Weights of a small GPT-style language model, trained from scratch on English Wikipedia.
Size: 12 layers, width 448.
Architecture: RMSNorm before each block, no biases in attention or MLP.
Training: a variant of Muon for these matrices, 602M tokens, 6525 steps.
MLP neurons of a small language model. Each row is named by its layer, matrix (gate and up: input weights; down: output weights) and neuron, and shows model dimensions 149-276. Each number is 128 + 32 x the weight over its row's rms, rounded and kept within 0 to 255. Numbers have three digits each. A neuron's up and down rows have the sign that makes its largest values positive.
After each neuron's rows is what it responds to, as a language model described it from the Wikipedia text at the highest values.

L7.gate416:105092087090090095138162058111124103155091103133116132067103250132168087085156086100107076114140140129082134198151119144118133110093118145087137142130099169156136128153135098143148052186137147174114140139144104136130152143149105076160163135075140121180109104150132172096139158121083077108106175108132140130066101128155150170100083167119134126112114111094129116161161102198118126146169
L7.up416:124091075182158079174132123159197126146158049157141173125077126121083104144160124124048168125126128101128151137109089126136143140173120139125098120122195146172117133067170134130156117155132135182144129131138147152142151070165107106139198145157139051130168147141127161157123099185106104137069098115140107146100150138026115055136119132099147111169132165154163128172131116091070124075100
L7.down416:122109076154154143135102158079131113137158048197131133109113120179129208095137076096149149097108124125135146139146103136156071128094129175066140157103182177121171171175082116112129188134127056121084091168182098116130173071158107113080188139147100154139165155117102144084139116127149172120134098173171113100060128121060171099172149120166110158202147142082165102181111094142146141080105
Responds to: Mid-word fragments and connectives

L7.gate167:154139122132081173128098159133113127127194165104129123156135122140151089190114110171063096138116114161107101139179115111103118125182120088185108127159159168142085042075092109118159102164166126125101100155131164116114160110153190067138211118104135146092144202167150131094100143124065100191107088134164120117094132157167135149143166131119166136157172145138132072133085040109068133108121
L7.up167:176086126133090188105099082138099150057105101096169148172133103062081151098141148156145114101162148134138093108179129119118131097186202083167135126160142097169106130102153141106113148151136139105185148134131094118133149125168080157160160092112080109116145149126151145098146151098088125082114131130141173164055156170125128061087093108105163129092146100147169128164109117131112095152155
L7.down167:137144092157209140145149140162157121193119175130116148140124131158097184128126154156152159133089121174162105141116083064072135135086132157174133093115129121111093139158146157179101138102138110119173134108133080193136152116095142147166140066091104142134095077108110119142158096148125125154174176106165085099210111114063163091095131211104132195142077196080125132112151140138157084071162
Responds to: Word-final suffix pieces

L4.gate212:078114114126130087118079123085109104100126100089113184077157102088128066127147114087165178124176105084115099129102149105097110186131138179107130105112150126136086072118110098110077097105102064178118113088145104118157102127109172114129170127180154122204116123137134143138133141167155113111177065054135101011095187146157162190164143125137097103099134147118197125125154165159135113123144
L4.up212:054112105099106123125156133166155128160118050145096175151055160153092185067128137126113050115126157125185126208103105135120142126131166133135065086097124142140072160167119119083137042174154123110092102124163118097117119082122169151143115161157129108164123139090135162161077148108162154132134091070104048082156134104115092083164088102106126107109125174120160135132134130158144152081151
L4.down212:107134085092048125133156155102110115085123126111130181111096091125117159149138155093116130155121203169149135111179140078093186101151131149127110140085191136124116097128121141158078098129171118137152096161197120125089115062161105089103123118169084142151126117150130181172174090120122084119140050127151100120116148178146121103131112077061136093150107112091137141132179107152182084094133
Responds to: Mid-word pieces, range connectors

L7.gate856:159152147131173159133183134131135136118133078104119073160090154099126147092123132126207086084131146109127045180152113188117083130157137147119123107167149110084131130166138127110094118064186114096119115117148120115140133105193106126103148136123175101161138156159117142106149113115128088124155132108079171140146167162197153121120179138202137085156180166109120107063163120071135157113131
L7.up856:095129183144133117148151173136116202117148096173121150099146109141146131193127108129130146149186062106064123136117136164166111149131177186090092119060090105125105110112145112204149089127107156145099091120151182103094142158134141186130118109171126134162162078135108188119106164105120097125122112113209110141076148115151180130170143124135098075096178100109106110090170176060143153119125
L7.down856:142129172132128122102092152170127175142115138099159122112106129017176175130166068118102117112166124083175140082160117132163130090113136182152140151163118126180097124100163142133121100091142124145097108125128116104158151108128087065081170099124065108079110146115158116124072153119140150085122111113117200109134135128142119117099148126115121186054159135060195112174115064123189157103122
Responds to: Mid-word name fragments

L4.gate819:111126111091100090129139125150121141073133206123143114120105089088173074087170114105167057099142126148164062125126112185118094132146060113111130139112097159137143127108044143135151131131086074097114137131175084150135112135180138117146077112114109179083158153183135084095096102139119126134114103156127132152127140111109151154124168134182133179143122170113147118119071111107124100197156
L4.up819:139185108102154074110192142174095143128066153151098122110125119148118121124157200176111096087152109179145111079126112115126156139191151140140110169082102087124112120117147159101147120102121136154171083160113120158111095124136129109082127163136134063123104128145137148147135108122133142082119156109024111077093158084097127154118140179134117185151184137114156127148077056111133132151132
L4.down819:142113152143125134143154125166159094090121195121126124112198120095181138180149130144135125136152132163163128114127066143127174086163128097128116135046116130105140129125066148152121139125159098047111134096068059141071155148165130142151127086101136143113104123143106106153090135063123074142082142132159106122125129093156184123122126119172150096165168127108088139110139133072082185164135
Responds to: Legislative body word-endings

L7.gate912:103138071108090142185148109151131112165105110115192092047147094125149159078112129148096098125099074123148134135095101112158164161124142098143125142154122114190087114066168130119141122134161070093165146184130110192112131122166142109085117131153128141144123103145042160093105119152140071175083067158144135164143163134119112169146141099090128106063196086122075135130069192143089140106143
L7.up912:133107146144111144160088076137135114098114188124147089129171147094199096108117158147077144129165140069127131189117133100137142141159134130207129118135045116125022148139084137136129131149106086062171164152140159107147098091113102179074100153177147113140185128102176111146157177099127129066157191138110124116135146133155140111153099153154155144111129148117169125156107086160105123161113
L7.down912:125108100166080157130155112140161105170119144074158087095144113130137163138081095113151095173091105175161179153140190172157172105092136120146120108095098141170100088180170136093095113184110094116159115185102117110127164182070127131096138183100130124148150115140098072135152157170131107126174074175116142159113123095155149158157149111091113156085098148105157155122053130118129093133085
Responds to: Temporal sequence words

L4.gate1143:187156161169123181096167135141166114161073086147144040107135121156168085131179107175160136153100077122145098143088167151110095161079138172122143091088082127145164093129109161135116142100120147116091185062172165070083101145128131138107151086148176102119142161098156110141122101112087082118086103102175145100107135090137122145125128077119111128109132150172166121141150137104136072125144
L4.up1143:158123173098099061174093150108200133133056133108161167150120150096128187168116178111121128176091095100155119105114141149157143157113090142141124111164062126124109158181149148105103184120066112108163142183177093155094151116103093129068161148195124072125121143129100152105139135198100152118090121144157083139121148133078124157143207106101145134124120110098170076162048147120116155080122
L4.down1143:116140161109117120131129150121131082132141099147142108117119129101171090089153122093088117144112163169155068090131123117091108110100088141149183144088161141101150122163147123118160150174127105101131163154137090093095144121152153153134075119109155156132154140136124131137143114123088193110071088113167177075158148129174145192135087118059139111131125091177115136157136155108101111157111
Responds to: Sentence-opening time prepositions

L9.gate886:174149122151172178157158155109090116175171176099130116065154086083114179180083168159106085143137147109145129117144161152138186156109135119125050182162205084123129115140100134182125106092121134102123143099106128127141126111145138123127127093166111148173159162096192147115111048100148091161135129131142121157114129104114142180136144136170085133146101105105163142121123080085105103119088
L9.up886:071113175129132168108123066133088148151131063112183104076073176128181138130150129216109161105138085150128115147127089133082147161114122084147144124126059136187149143146105085191169113137182121104124159140147112107203133103127079110128076105210134137182108177121148101145113092121140087120120117169192130115111163141126093125148117148119134095079111076133116127159088070155130201154155
L9.down886:095105101081089107139179108141111163190071104080163158153201116105085175149080177132149103143110165097193158208157098133123147173128147147109144168101066137199059103097182116114081106147141107188117171145074113116145100075140096130156044094126039098135151175130080074206089102127131140119148128119180121099094093134161106168148102184135090073161114168133098091156175103135119088132143
Responds to: Mid-word name syllables

L9.gate689:123116109129074137093121171076136132141167098208157137122125112126120154126161134169133118176139108128139072100169132127184104150139104114200141120126131095110154103125117112176136150125179113090094149109183079197213180118170167109169130115137104064178139111155177154135090135104104162149140157087114118143095120150109092099131150132086177119113099154166150131160130125201069157113109
L9.up689:057105176172077089198170117119154146130133162109105179182113195121129119095155092144208150146099118147134141104166143069089156133192090148151146133123147143104123084141130076094088182159084091114102123072128131135107064162140149121123144144161173156127133148119169163199061138118127123153165139103072170179127104132128107051159104139116151190120097144182091118118082164090150153131146
L9.down689:067096155131121172154095165111162127123210172135161159101112117081151170145089150188135120152072143140094062125120149134183130033078171145111106100103106128098121106126143074167144086111177186141128159124136137089190158156091157092079143129130128134063146137129163103166162106097160076150122140120118116122109153094082127088092115093124136105171116146122098088183165117078065112066158
Responds to: Mid-word subword fragments

L9.gate1083:146121130109161150112129145145129139124099086091093082117131165117150103102107092122148101171161130097136086170176082142123127168156121167105156108146157136127190116126055096112093093181141187116116171091123119159119147121117142115144116141158059202087090095168080101091105181162106158126108091048142116200094108096155115098104136136094122128148176109116155105136118089101118128215167
L9.up1083:174133098122169166190163134114126152129133118165133112142127125069158168137101040114073115154092152152134108182141091154166150164091152173141114138152138148139165163134156084125033122134121101089096112098164048124118193108139151145212163111102101189149166113090153148109119139100193114126128116124112134119151156183129143063137063175115178139140146131084103138129100136143130157157143
L9.down1083:107143189072067155121168140107144073049084088175110100056128176096175141097092148058086117119180175145138072105102198159120159104147091121079161150152145114098120134163131091151153159115150136137100118107174125171137152075087107096194106122131107125099134120079091097074138113110124133137155131126159174106146103071112107108111111155117132114076152104084171151160129204156079112124121
Responds to: Institutional name continuations

L4.gate354:151185130176145175204093133142193133098166115109161135044174075126174150158115091080151124210101167119127182151162150137127167091120072083085102159173156149097098171114149093094145117188107122148079157106156105162053118124163118188124122116172149095083110070102116245168086064137123155150141071139141083135149149136119128101142084152085137121119151159153118090185164133116195076121136
L4.up354:136130133114125103168096076126090126133096174082170148082175117136131133127136112093146048127174151098132176105091077152161143124098135126085098128153157132090151148123134067173146171112122159145178138157142105128049165103185138139143118126132045158154150161112161142128100151094181137143078132131166085144110128119154059141109119131165119138137144136111110160164105162103061152137124
L4.down354:170138149161167165124119132140115147169081184194145134068088166123154135157121119121118027136163126152125137084113105122085128106114163116109187133144132174155151125160161130157144101155152105117126123123185145102148185094163158153093149150092125127150113135157087141088150120127151189116100075141172139179166141102093087153091160183063138148132139188124099126152152056118164102139174
Responds to: Mid-word y in names

L9.gate225:133116142137097104168176115145113158075116126135139119166107134116132124097108157104082126111195094144091123067154120159156135152113141085128156158069089083090116112132123137161111133126071133103198093156179111131111108144112142117112162150104121133131084132162116140133163080181155200107148159144155205108151145173110140121075183096084139173110153146109120152136117098107111097118125
L9.up225:130163152116125176168141141178141132160167078105198090104137174158121118116093130122143128127115110139182115082066158093113076128156163137146180159083167129130088058049141215111151091136064157137160177153089161098126173174081105154119112112162146108134120142102188155179185180198180146168126107118109092116150105078162177103123122183115058164152093094117162159211140107122087159211173
L9.down225:167149149162106120058177133082112153135086141121198080100110165104126115111158046105151172196117087101177178137181098081110101092155126130090125108100142107111105089150110134104166133119208133087121140152099153091182111122131095146161094105134104139121105136107096160120142102127126080135141107139125151086115121092096170211173138140130173088188105095105115150099150139135191134120123
Responds to: Clause-linking connectives